config.yaml
n_layer: 11
activation: "geglu"
norm_eps: 1e-05
qk_norm: false
tie_embeddings: true
lr_head: 0.00562
final_lr_fraction: 0.0
doc_mask: true
MLP neurons of a small language model. Each row is named by its layer, matrix (gate and up: input weights) and neuron, and shows model dimensions 96-287. Each number is 500 + 50 x the weight over its row's rms, rounded and kept within 0 to 999. Numbers have three digits each. A neuron's up and down rows have the sign that makes its largest values positive.
After each neuron's rows, "fires in" lists the words (lower case) most often at its 100 highest values on Wikipedia text that the model never trained on.

L3.gate1329:516592487509529587489427395474547463446458526573430428508521474580471376538661504463481480553568494572461528534547446601499555554405426478448528486464542520497460517578484415547422433502509454475595493485465545485459470425502547450435451563651462547490457511483504507413455469482527497532606603593494552470492555544471495513532502450480431428511502567467423512454504459512477490459493415569383527473479391551483479487513405516476443565373521522533543589492485554522511520507586578451555417533538536515486478547446468529550443433495528475589583591583444473468547399441414439466
L3.up1329:513474486546516498517429438453491555523489521517482480580496531515618436555527538465506497463432520385468489546577473497502577529610417504519587440457458514448509583483494484452522548371541473492314545476500445556442499508458460500420469514503464545517479566484526518510448431532503559429530566456387528440552465528482534579467514572506408521537426547473517520530473478517529477558477475559470483462498491519526560449536572503538556467433587435561565519563465512571589532523534471459452487442418469481584647445471473418508564513554422558485507513512475621517348426558382548524
fires in: "of", "final"

L4.gate532:474472518483596591531456535452451469445501471526616522516406535518519453549531476502503511485520558459480479399542496484529464456449449450462483491510581522443418508454441498505542540442562479439463524472536477505466477489449534478448442583554524517489560625410563495488513561521471438555570469437460490441485552610484479547453483503466480604493501551510494498518482568491461502558446480511430522503538422546453536532511590463545589520351533399483531484478377488462510486446526544522506482485457589492500444554456492457562523475506511504550502516568548524442519497547558504534
L4.up532:442557439436471668543513450502509497491383591445532592500544536475391493540476474486457415493438474515457419431543439455519468501558511434455441511369501522567587467480551541529463437552597488443446477522571551483428548507534468465429580450548481393472537572460509426499418593459535511471458535479634464457479585546667503527530497427474333573449365482512494444468487394493530577552553381497546500509484453532523483542524474547546511482423556480539500575538487511502464493475502475453491539482587459554477531496494382497515500531575500499416505448499419567494531519455462549652
fires in: "of", "de"

L4.gate455:494464561491457554590480517473558494491520541523482408462576571458455548486468477479507509544458489468482563538520472551452442526493485491497454432446485457558529515549462523505610456507505467566396473553441474466562535474471535494546448569460542518503473517549469577483530439534486454525468468551478453512567500520544573427459425622484520537479508565514494530580544571520522482583503512540436484492503427535476561392594540416537457504461478451575450547604456637590498576373490611627485531622595483512468475558557504532499583476517500488472590466574564502516507537540441519586
L4.up455:520553489538384519519492496469514514522494441489516481502454465497488468445607524521484466594514552423457495568454501484555533499508452590570590514507520531419516447497482520555568552424442573433581540485558498468506593515483473531397409437569507484584456518517514454429557541407458420398429582533450421504452447440604460545508412449530539574509457480496486456590488573465574486580543504540498417504459539433518381471523483479499504500476483526561517567493532508536487520577605534554519456471537499530478510574513546413529516549587433553451477553522479405455496505447441500444
fires in: "to", "with", "by", "into"

L3.gate889:476532533480608503512508443442550501514408401479540575482520443482541508479558520623518484458544431522544613466526504527490468515526432491465444414484384489512450451468449481461529533516430583533465461495538471460538622547449463520471472490491511520479488496474522589476456506389575438537488537539467489455465474595573423494560484507453388368499477558470521544544585514445494533614438503531579438407636470479585464511491517501427444562493546408496477557535501461599562482428438502523561545594515444441402456422583530545578502518402511471459449457438447470460550503514494477542
L3.up889:533590555457484462533507473479508485536397418464471491510589492433486541576542550522507541510587446535549546485459409607452529517399446514480518524526515480432474488528465443488525571484553487488557476560498394578526585531489469505500537514562495492602481455458486456512526561495544604475589590453491589504485546483403401574529477509536446497503541489525552532498434561423425489553527465440534581480553531470479462575471437458473499528620458523479457412570443529527498456486371452596534544566551461478452530434549529570475483518422474469472407555531484465540505452485456491544
fires in: "had", "get", "having"

L8.gate463:558468500510431560469486544509588597427581564562543474475442462455453423461591460470512527504370465411552512469528457500552452514431508480587369484571464473582543475577500521553445576442554479453545394495513488468453493417472502453561466419475470502570538579568532511480453445522575617515492576533567454454513546558545360563520492557486498540507440492481482510522436561412508533518411487470523461478545493459519437463530597519601601462444411495525516541445469467547502535469534602604548464584496462438522528524516541500535479478471638400534456472491552479474596516465502593494
L8.up463:548480539601523478473474520552492375494445554498578499492489589477518438447465479483552452472464487543540524536567440483395397578531487496460446500444500537475480490472570475381486556432545569545475502578511462505506490549479580555548495558528458522572468440498529504400549432491514510451530456481472490473553412511433483584496594469535513526520467458487452510500497473564518401537502555485518474534492529464541460473487494465432450451525577499422478505461400518521443503616496451450460426416524568412503475496513432521582495550594444564475505505454470507582464480545527537526
fires in: "to", "would", "will"

L8.gate121:569514425488422457567495540529458531458495543515451541493397566474550462571520567431481596490533466523538493389620512548488565620474495486513365496484507482522521562470451478495468474571563489454499545546459525524505450552534429524451437500443504447387552487451567541445433450529489420476482574478558539524530561545474474546491546485522543519542482551450554557434522567413536518618464534540523543446577578476455534546443510561546486472444490539513517508382483581453461582582480471556483511499593480494468435581519479531473426480481500513581567498460503543585459568495471525526
L8.up121:652497488531579487551459461588437513446555628511438443479561475480502481488351474505576496506435497467539518451476491553521449525497516498602512530450428485557512516578526426479484506612491522489445536495557395420456585481505429488449542572462556529523465465426479540556468485525522447462455573513550492456530537504493483514448565543470447511462520610485464521502580432458458445510594542481444468434499489432525509477570474567402431508460489501469496449454501516484560505387459496439605501561500470497465526525427464510504535446528520532535593438560406444439499547530480498505
fires in: "in", "million", "000"

L4.gate1075:419551573475635559543430585462509575456512519483458604490475534543404479543496507473501515501524538556369467477505488556498551521443432540500485450481540595475482515494443488536453440413517396471527541438565548599523578431428375383542513502613455411559529470590515464492566455478479491537452461466407544532513523473438470514504490550510487444494549519519501518488458528538578578508524548508569522516451469519511487509533562533482505492449554497511521510634486525470393513454467539524437435611463522466472445558476530491502493534582618471505580552472465491519669462535585454509
L4.up1075:459474494561483473467442520513528450439477413519469499548550490531572517538487569485564466466480438403418439441459508520472380482520555465478497378480542614447536574434478479527569512549525423493383586469499510510506331445479447440528523547439497539465544486618521502568540504480436504472510526502549565629515508497517445497428524489507591519456478566580501535537437562541465457446570462498561574519432384465456505458469501519496507479455502495477444491449551473448453453480622550580366395501411466479504500412543578480449507423450519527612452490545492458510400466479480384583
fires in: "that", "where", "which"

L3.gate1129:499469542424500579491471529461445482501496502499436408570491521606573480447500505585474522513489516422528483558511580465568520479484445446551491458513513529452576511518524510476587482495417649547561455449489436567551473437505576495485595484530518457425514511480496466482427460562484450528490525606508526498566433469483436530462466483558558544653583510428494588503538488564543507558479502469507530544534511498498478494439501491509467396477517462528421438451435496429480500646531604511516545559520461477498441518509472467545461433498533512449505527485538563497461509519509561450
L3.up1129:444487497527520494462489539537513560476475550471464528511486447442523468532554472537629532474550517464439494471507532416468501455570424461591597431381506509494473516467500474567480570569422467486514477484474558504516571512450458526518492516568514467458544543519478445518490458519482547474553582439504570431506507481471533500515487460495510402540482530517431516541570590496486492512462518504467522399307451461555532540550528526475467516524574552521551569559568428481477445534512523537611504551556457550468512414456465513500436496475461587508618455432464538460442503548463384478
fires in: "second", "third", "fifth", "2nd", "fourth", "5th"

L6.gate805:471459545520520493522531521467437526438434496521464544440520486419510526501469545570506480455458408435499467507551548478454533508428427521479470443488449393545493465528548521432466451437572477473545508554536442528456484470511493477511454354520455524497508517438525534407498494511489532492571507415462435474488534584462444515524508518486430510474367485437515423482478490466585451403438523539463461475582520503509511406484482538508568413487513416451548453478451504498485446450526509428489497560554452524428493553513575569472460509487504471515521561457511483587487612549524536535
L6.up805:539455493507463496549566453523528545581568439482479568487560510465554518378513517545465493584542502512501553527451574502437518472479601503478470462471487552437511580521572483568409500474589401556480569432480487458525489468491555588411573540464485510528429569564466534531434517490500609482526509464597406513535496476411585574477386518450584592446454524477485498544512454481540618586594509544561419564384510451489533445570506502540497478453555592551456506521547478455491499488509530477506480464491529458608483521458459477682576486483447570546513453583532461464416531494415504505
fires in: "a", "under", "with", "by"

L6.gate453:465475476488435491529433539550552526401482513497558447492542465413449597435431560516576442532446467432485502527525556599504508461540455544574529563576443491510543534597467563530508536511482449441518525535556603511507615387562496479406543461499462498482480535465516565539568494527549437395553499454467559421539481534531488510470511450364553487497507567516439514421420460488463435462505538534489541355462457568473444563548510441515563570423520418527494610553518470486523533491567450521460457530521426387523357504628448506557524439397403480478465532460568460538540418432455508588
L6.up453:511583543385623471491479516557489524552498518467484519517425554509466443475504492590529479480543506539506565520455562436525489460499426608498431519459559544435524556573457453577551546497444400540491577492504524473503465559533466576496455589607508630451438530516454511571540434518513571489581563525467485416495428451479510536482544603559526600530488532487459464512383495567587525544552550472572474445455540542399392428506501529518623482481543482473466594418456470465486526583523403478529459542423477428525524439525594520532519540455503472534464471467471507564470537483535506559
fires in: "would", "will", "assembly", "council", "house", "senate"

L6.gate676:478500434460458496592446501472477537536426506466448444509458487534559489571491558537550475508490497546430495552475483550581495497385549374472491539527379467517439522504519456493562455504531561539494397510392549513414562486427461488544491565419530455610552528519397463500491570531446554469538491533583569516423494533485437543477563520397512403492512535426520486449476503477553405480496489398532427444445553501478544414474544596488513463593547464559458367507488469579527509512468468443499349517468517522505436570457436498480452475528527425543468450374659487469486489462488575581
L6.up676:549569496477393590511437499460525573493546553443401535423421503494508504499544483512451480502454466476541523511516411475495530432434519500459521418475472480549443386511580565505522509435458448495487527460483499471438438495547545493550443556477434508525550492409483548500535554451523470427472514477460488556579455454573572477458477495559544390465508508546561574570434537427487548520406480543485474563447466429525492559460402487609483408537537472465502485383477380526403500409542487404585564503497486431494477554469560518555508525535477457565584462447464531465456540466501511471
fires in: "at", "near", "under", "between"

L6.gate718:505537479463472545520513485511490526433449561555519500480561499537580508449542470453432517447503487526453491468584515511540501499439414490460588511521435593591490487512469489523460566540526638547526489611428501523414475410421507506579457543488531435454487498434548440575444528531589466524419527490529420445534577507622512518505590483488492522410404526462549393495501462503542555494448487616450504504538575455578588504472477446538510540513548396450458483508499447515500524507495455399407517484538473518414461519537562527515528457537511556495448472578636519529421525403483558582
L6.up718:554511401467444424553558449502495507429404530563447572507483521535536476490527422511488542503497499447425496521453468455526489517528497519506519573536501596517502449484509468452504491475578572532501522591450573550502536466495542503415579487494563468461498522571539427536425581529504501570537533437486479524525564476561486549513534452505475547487469434490485508395498421530509571466521599499486451576520598388494534535550532445540573532486585530545514453559506611514450614529488416379510468444466423494499388470504560535464565498462455505416428486529593453402460572522496465574
fires in: "in", "of", "act"

L8.gate243:383594501536570539534527532476541395546523488606603425418438525529496518449546535336624514460462493472577527557469446521451433545543458417532478447523456552418422607458474540524426445527565435504473479517481457435459533424446486517482406411471421511431480469499450471534422542534464514555529484500627445494463468475517458506555549570538477524458491536539512578613450500503568529519510560483442454503446493488449525463503477466400557506554472568566530455497524503524455535476468492468463528512518609459357514471513513527459429452443563464540483489445526569570518493547519475530
L8.up243:493497526617493537514508540543512461583516391426523510563511453574487569484465462489463493475517523570551453455454523463484512515520485502599496535535575511450435455592490540449470482507459576479441499464448516455544425561438468544554480471437430485536502452547441533451461477451490530549586532527508515590533517503504505541494528555506532442532529496461408515488579413471572447450475497528537427490398507558551472504461432535504539509526551466528487534440494513494617596562406445578470605443474545513558496355505511473520425460550519480524533535517483509533493547538452583462
fires in: "not", "no", "without", "t", "never"

L8.gate1269:481481554478504579515412495385541520388460527448515433491494468466526433489531454537391513525515618504459464459470431480484612506499489441580402579573375384476561429554418518407466517485523500471472551505518554420442498499496495401539517480423555444522506470549457534479627532442514487407422596501540534510458539445578540492488554466459500574455541550436461476471570542447504521438475543504511469456478485526511483510572577519581471485559517437389508520488516461563542521497484538545578458595506543522492487543509466486549602478444470556524553543556521510440564452480492493569
L8.up1269:527473568495539545504507429465571455512573453458526480519516460499495465432507631483542379464497555505412406625580471533485457555503515414524434490481473522495544568542465460501430368540552546522491555525466535531424544452509509513516545512497440539584613512533575510523577458386490518507467481494499504569523600559486554465486455636477495523445528401462561558526565405553484456476479456461494505452485554569512433536473412464528446477409412488433555553496468372502495464517538409502435530492458568540525511481475415487598549451608534522552448493452545459497513513470533594584
fires in: "by", "with", "to", "of", "after"

L4.gate274:474574580561495590510503529500587506526442427432387493486486473457442496501551518627456504517489516512544502385555445538566418545464467545515494529499522491493458590435426460470512457430420521511466473464416498518510442456564383485464550534483393511476580574469508578487577465438450483465522554463556510473524574451557417512593559515514487518513518539518421477529445511386517500557487482531499476542571442490415516522519513464472486513552548439462488507606427536506523426517454528532612445556542473496438404441477432544515516578529526512601541476540564459581544489531437509568
L4.up274:480504522534578459527446459402486488545504550513473446401470482501522484481467407595523496476466489523509436438467431524465466486479433508523559423556349546491530439492579501504521449466514496438546494583529532480600538481494541461421532569549420523592547531536428417385564473538471426444514589407530523443413489436471492536439628558468532517453500525534534451503465501496449488472529488519519524476599416502495438443455544462473528525553522530509481456517470381488475485500456427416412479531617539359435571555535439603493477434512374537494448493554459497450559563505477493531
fires in: "has", "had", "have", "having"

L8.gate815:511480452505476634380537411487509465494505542558417536527367521499457473477521583484465560333547496552560494484566433515514502511489508450459353587445491560592498504471533476419516495498447510529471501521484531567421490482521465484611539549474607545575455567465537508539491418484451497457449446425482436517550480574398417538511448565507488451502499521553433494533470481520540342568508506496566554464495520518551563502445377492452525563493457498523506507400473426497436508546502545448437466521524559488385448457495483525491551409537484508467565558541518556483440561419513526514
L8.up815:545421458372475520442516519428545451487524546513475471554460483587447452612460467493488587463645531514512489450474505579509511461481589470456563491456501493541359484501500549484567546601515485442465555456537506549548476400479546457497461502475474501475508523419454649549499468391452432437514546439500487516492492513567443419487533491560396459372433508394489580369517465518511501419531459459489582533497520483500489491467556552415531533490504514533547575511526580425496487520508448566516476400599389512520465542425544561438455465411498512533466459558550479533523532403534521561
fires in: "in", "for", "to"

L6.gate784:454450478529373578618497514489495482517479496499499484444563501443452562519448486530464512513457559483541539546520476521451513612478489492508508408468408444553479520563503500519482486418421442480518504486532459436423560452485522479495372523478570621534513451443490568477564490480509498484513476551548509433567533610469443432512530461489497529477372528448495466507412545512606595563378521538567471531453448487483609468487548474491539503573463425423511553474526567497482551498507542516450385522539515538408543492390477556520502519496516490527466501516435496648517510534512431531
L6.up784:586555378506426568490505490551434516576450446445470503472512496517409513557537560536501637462451471582463508481481424549514467599561543525447525548609483520485504502518474499502485525408469460502388429566476512528504569519373506495529482573545468504553496532406429485481542487421512512548551540466509528459438498479505480479495478475505496396419464519475539583482492496494609541526504516435632522529498468498479572498483482453543395410472515441427475464505470507498505521459540446416485419444503485465441598473442496516500506515482483500523438428445466488514499537544431502569
fires in: "can", "to", "cannot", "ll"

L8.gate1033:450542495497513497481477576423542484481614582551522432565423464614432448492596407557463448453476507456499524419445526546547517534447444494420493440460519394549516455594516438519521461502551515528471523641481537456486528470442460556470458502390513490509541472468446557522473444523524473486440475463450436490584464492528453502431467525528464507500517592508459483471480465464529509552468643540458477430563470423399509489401467529464477449536475414464553575548530614580516547545559538580549423532488485524467522540469484677487519394495506561550487422461581446517503451483584461523
L8.up1033:463421525503390459489577511426518493493461517457498551606467520561510491480557475486467527446528505367504492463519506531529486495519508472553442573471571460583430411478452500523450548428552502494443545645574521579467557482489482502468446452441545561466542472474475500488512380432458499472470557542507546548467571556506428526459509554420521486380485563518468475528501388482513496599541512523512461459410517488570507492558575475511496405451441549496435497463510484612490523535434413612481504570575544583451537550470520542500548476476552432529455486546441396480500488547526519586
fires in: "of", "other", "these", "many", "several", "various"

L8.gate16:553508531609421489629497618475505540481520513531464416519484529511505468534463489440425499524466478395545497498450498597579491580469574520513496536525459452619506519491550486424414517529538541538436553492454509531522490539449467494532448421453512403516486483400438492438535475482558470421459464594479477438463539556459535528505559576469590561525496580450473467532493506476406508521474519521483492498499495528421456405596461550478524480567489456515452506499368488608485461485484575529482537535513507548549510500577614517525561483468482483488445524465491514502469458572490610614
L8.up16:467469576517475521534514464523464581467509465534454488523564449481517482525381605442399486476515578477508502536519490564633530538504572427515516591468387527570512525485568424501483446505535503526475477493485514518460492554411479488564437401533533495459521570537529550470456442507581524488493599526481502540463480492449627436408579386487555525511453516495506509498505492518539434471453546491502523412441479437437521434601507487551592454461427441623523495519557490602559391460408512580519445460459538546509488480467545462429483497517471461393456550453528448428494542585474559431
fires in: "to"

L8.gate1224:481548534502537432493466533441437497465538486550483487521483564472497454555545408492471538487469548422447473405593500456470506553459496448552523448361564445568420458477553431443514535470575521448478588520525500535464480504565540482488514542475522543423448452513416503498443407568473435481432501568555445615538489543485398454430495542460477452511483507469530425454517492494527452610491438497495464532537422469508506404506567598552437538464576440479503492639435438451430501606528471582468435531444595506452488549499434504488524440597466561536473516446494479582392490567450556528
L8.up1224:545432456507542557549473481466527549536517470468471488430480621556503409520444514535499551446429554464468548561473496470488483481571491458453496483468501529618480596595517494463546496413461445467519493451585475413497515548464542468531523534423551485542569550566538573486456478464529527526583536485490486516620515472464501532500416509552515527502407550512532567598523459504521500498484537481483487503513522577519510394465453410484492483518418476534537597530522528571495448489567409476483373561493552477482465509387424536552553484462458596453445438590599561470550537500551530479
fires in: "to", "and", "for", "with", "by"

L4.gate808:569507465509506426574478422492466523496510392528504489440471548483540582481513480412500453580506518512560598514605482438477479502543502417541416350568468559513438514542527628534593432556550518455499469501531516479420538448503476507474445528514498541495419512455567488509483498550466496450510563498500553463554494547509541542577678549426477515452509560507489503488436465512571488596428554529440439468607410407494520451525403530534557531501498478466519495434464504503562494463460512490528539469478511530532510503475528426522532447462529455591459559413480467562598499461502525512
L4.up808:450526482501513573518528443449419480448570441642446542513509546542436428453541560459490578550378566446514509464489449500508599475618516485652486513500585438391525579530522546484558537466608507443485552516465497522547550501554510503470515454514481487529481521425498468539519496484524478527477542532498493518469572503471520523530460420478427463559474506566567542487485498517512484429534541480502431475475383550524513475525440480466447554507485587533447443524489378480490471497557518484400564471430526490479506498485535461449479491586448541420487535512546550557502454384492519473
fires in: "an", "not", "t", "a", "british", "never"

L4.gate1094:527512462386612534463532495478532535513510540498540480511418483560457531488477434552512456448553531489455537531542432498495504555551449552434521381557527545514548477534513632510501442461539667544501532490528607420575414498622472492568509535462577442542438485562507536427417456550434516558455572588509557492575563495558496505608513562474495457443575492499444468421572524512531588429464557485508458486507518483523456486472514551480446486567581514518546550416460498509444439479532576494515460442563511488421522585502511461590497467484460531531446490619545442566455529473512502484
L4.up1094:563596578427554578513535474515570445420484512437487514449522534515481410540535460547484540490506447459477422497500512586605506480472538380505467546463482500463477423426423525469463482518581495389484545592528573522551482512460402612382507498508503486368439495558521458532525489499584502474504470488327498513589514500401490483552490470493432614452518478523491400470460601496533548635425444497463499540504489499533505529706477519593455500516501512414397503495486494389474463460410495543563543435454498567553589472520458513579554542527530470420509487415526518526515462430535450467
fires in: "four", "two", "three", "six", "of", "eight"

L8.gate1021:498390502492470600439423572450499503521535551457457594468415451603545534491492517526494533432491450562549494492484512578468513550510481577521518493456503529481469517429434504423517485664521430469518494478478492517535456538599454492559545556491533461476495518487367425484450417557453512447540442464544554538509465485470584536551524534516455528478390509505600426476545544447566598450482565520423504474514507573442530549420521597486511536568494477423451496500458427576422410570452489482517467572612542488483571612524482494542511518506497471493513456532478567552535382581492491609
L8.up1021:503481505514445421476398467492540482441557557592485521443436508494484450491524416432527577435387470567542483439472504588527541504557475420442547541456568544543507391453520468494434640553491496563506478532446474454502482475516498439474550546436544494492442490463572500468488483417495457439427483413508506480480479505573488491562612478494434482368453455529470456478472524455480483490428485511463474447550501569513495522542469414434455595510590464451455567517561502535380502405479444534527444458404468550524534527424422533499516518547517518482536466522528482531397514566558492423
fires in: "in", "reactive"

L3.gate550:455443443461555577528457467479550544406486505468521430487470524531451544478514403416484501490478508525492481513571428558541498438496472411557565580431480388500494584624490426530486493509471454564471527516467560577445477421561503523568558466476490527538510521530466490481429485439522463506545451471461449492481520462474525580398541454530383520492439553488576445546484644481470475474477455557346574491457395548478483394529520445539447494507496487462544524496468482538505489476496490529458551538530550515487550491463492436544597491486458510494555497540488596457523434488472508501
L3.up550:490542523489504586605497444420425620564430513595469335544503568429498450538518548495429431560418577653528504472517544528632403475461494508579484519437527508619466448494474432441483385564542494574552570459486390530538496552534572452568421555437504502519504513507541510491461533500487458545489524577547462421399574513533530518455503418524468540523483510507408507492441411507526416482602573559530523368489525473448473455488488469497534450547536574491512627412528522455520455468472499498543512487552505520531540459455496402487385539554528372413526515536460495485470485378537506533
fires in: "of", "for"

L6.gate798:485443421441415475517387459547414479453603558487530496513467375603544523571568467548445521543492526516585510490578468471534475518596415595570533491463459473585461469555500559532523544481555537511536541553473432452451571503524577442357415600445557467512498530412491587519479513570450544406409606409490449451485464614575530522547440460482509367521489536496487491499621495516451508500441523524435508472581514535502512518520439476441486544484442488485428558477535475498418488459602537458464463464501513573493490527612460492547599472556482550498574592403457496578489557479494478427
L6.up798:424442457418493459525485502536390567469521545530533435539514517501472519492470451495480599563476548444463483496530520470411514527461552513582503553519499442484490519424508541558525570538520568436503481436456407517540549580545421521355531566556476615523554529441511517543512437533443482478500541382422507530437525501465586529418475506524370428633572489450473505432592493398448435537499558434484509451435529467535455525479421516458506539404425529479449566430593497451416535447479601499448443534537442482556474486506494504474527507409534500496514559456526541595503467507550457544
fires in: "eastern", "western", "national", "northern", "central", "southern"

L6.gate696:533546468478446508472534483517555428481451543501538455497482529513501502527611455522487507503499532519475439475514531524512592438449485558415480550478504476489470515591471535458498419419482602467554509600450546539553529417359452473486514467501506353552479573474485469522523531553494603454591491513585481577502532521557383504497537580538542569329424493483417470391559564563412512462455557511410492511469557431450403509411573480496528485471481550516464457528472614546422481440552551498526572565510445519565460592508492523602496488565503537424425491453542415486523446459433438604
L6.up696:478610530476507450563466487422489408408604596414575475448504542480461514478510490432474489425558519417434502453471570542466591477556431464457445472384560458489451482563399521515521484540530479586525401568481460453535478507489501503487418490455519494486460451472444538424556385468511478516486495481481494552430517459513480521528504595398606489414505470560498444525527546495539508524495510566425562496548434437500490571578548506536471555520549542446525605524454523366431429505470527545500577477497429515442537530510427471516508489496507472462562495493465499610525575510502482437
fires in: "several", "other", "various", "three", "two"

L6.gate253:492559556517425527529540447458443499470587424460525424447463519480534469535516565471526451588459504476481500434500450511500465533517446504565521512461451535574503498502540510481444404540514473369450444419432450472466492526535480467669462495475522487481473485412477523469525501435441471389531442515458496462430479528518598472485564448435419476396435519421525570514557599543439429522484539514423486566461517542538516434495450490419525530468441506479471503447448432551525444587429454530364488462414477501467461567527479610469545403560504569459509519456488546408514335462499522523
L6.up253:519651522523431564500506488539473511550413599500400500539466438520444489528449459504437551442473594544518551549464468530497561566462511565480562542520489415490552541488472561479534584518563464489493468535469511456393379516450515552520475488468571465539489486533451507498482589510551470543498562511502586620441415573414487547484447410553496468421494483527479502574396609435479561411594533470434482557519522496502560499536559441516531581484461482513534576499514534498406433454534533615489478449476540490590515514528515447418485578530451506595410533504557648521556481448471558489
fires in: "to", "from"

L6.gate1301:437463493532562513531467494425410554476467451520506427468537544549470542553457637475421489442437512583478508502446527550502556565479476580529565511577427427575517439478535524432515466502413481598496464524457552442547435479382498465506507451500537521520537490458487465614430535451449467555464487595451452511426484631526518456514510554481495517667505570544406607521453474492497602475488427558457503517594466543470469444519517476516510510472557457554471562432542475472577503593451439441435477561511445497448475509457561473579431525441612469501521447490471512583508459557551552554
L6.up1301:469496463582503492441511500597471590493453513440559440503586579494535592539468445460414587444454525493465401433574522502593533572478469447439544544410522547632522482413431477493465451469504483527503489514463546545471387406619494548524359506565512545520482545465462557470520597470541510501446524485564506564585455508572603414516600576544475419559509533612509582498506537570475566442410531571536494446530468394436446540553528527536535448557498483432515523539468490501470449429439489567520502429420489534454492456529538583531477523572524495505458548467451457534540566499503553535
fires in: "it", "to", "for", "on", "is", "like"

L4.gate643:507544565547499666453468451526433495493473421510497582508496486431490479509535435459486596605506618514614456419586524522534407545539471512491499448476496559435447507496498487485570507503526498492463507528499462562490541453562467484434535530446394501452574521457545545509514482501469537587371466454587488533547412475462495550490466476488530418509480577381473496410465470450457620552515512619393555503491462476488498483516514543460638389506435458481492502546464549466499536498513551465421549476582561504522493485516401469524537548564553608461489473445489492480479448485481479525
L4.up643:521436530536519497432474492578445509465489520426541521470452512465527438548483453467444500515597419551521525446469427572495448426516533527411512473508541586426543477495499516522490513514561465542397534394491514449435467463488438458519539570425487460430485528507524467475585546528460436393427458479446535530494516494454492488504519498405487473481536502430481457491443517502465485458530539531551601536479420473506496526532538462530674546530517564446511529490468622501419506427633465462469435584458454520476475616406384429540468455507487478475487505426523428475457456538494542581
fires in: "that", "who", "which"

L8.gate1310:556483541487551459497530547431561490599450514393503451477531524468499411525550531416457447483460468501510572534442432584503438535494448484612486481452482419483462407456552484450424501491504496492481455558467503531497346488483564451551461508630419519461562610565488441442536467437468496519482461536549577372553559480546582484439519419487482562505523497513474464448521559455531429477364456461469494469451458468499413512537549520451458503481464524483634486557464409543481521525470555546453539538498574480612496539505496485526450431478542500587527465423539535569479503541493508508
L8.up1310:516515461416472507608522529496511488504501494580424509474550462504433597514503503532464521557513467418491476414432429507568501524522509521470549551552481544541366417511495441511398531484434467523485452517555530480464521409551425513559475512469587520509518521626509482532505444524480478526481500509531512499488512459490569496459472460519528625515552499439433546549590407486579477447419519528528519596509545495485545529615487554492517417458542417576470545478488476522452539611453488527522549513544562459514493537470458524600507432501418545463441455560563441468489532535497520522
fires in: "to", "from", "into"

L3.gate4:468564507512539527463469431458467526473427532473427481388547562430477464501579490519487481480523425517528502470524521529568458583574517485601422453481419565435456528472517468515444441460488507494441511568420535503469500485511478388457481508573522528384534507470502417511486420444428427550543556476553579480451471533451510507444483513467352467493435520453478522460502511491482468459583491482378521546488421453514601595505518436480442495503549546452517537478445501506466529452565462480565522547522567497388425534504414497527422479481491482483477622425493452598566422528480458456
L3.up4:416457430502504553593519522539523458577545537482460531549441547524515520578488439499504602491415504483560484491492495440502474509487466462509488560537470536598379575518495571565468501503448552541483507447610494491504540449522535454439428457495537491489474485534465464527473488544458593538534527479449526504494472469484518459553568401570588502511523536501464406564436524513586447567558557499510564396547510397442464509485497591548434422498520457512530518520399533444469496556470503470466509493502453495488496560494491571448502591558476439502512444496493560411498572507508599462
fires in: "i", "t", "no", "ll"

L6.gate688:505459468507572511552450486441493580575451450549450486472562541492557463512486519528448514565520480535571539465562532501495476511461426506524498408614519497587544484475495614475467471573446528414467562609511477444385512461513575473540521566488542512507496504550463565502542391455530479423549611501523428414500525494487502465554546488458467461502374552492502392477426586495495507472482497505475593463611401541556564423442515546442425498553542462549486509510491468509453493470602568530454357550434463553457467505544502520507493494455516536571436464477527514610439533449469557549
L6.up688:588505478500560444524507493468466519619546419522487520425481489571539544473509492505560536581565583482492503537401476500493541556454528509546446427635411442479462491479536471454458489467500507409553509523489498487544516513348490399450505623502481425482554518559463449473443443445535511463568485415509551530418482462490445464482551512478601502528547392459556495488405407532441490473548473386521492451603513488443474477453476568497438469486470509492495426529626457521556440434503401347528476500522440477575562570505560559452567473521437585547445519428496433512500463585518466508
fires in: "have", "has", "had", "ve"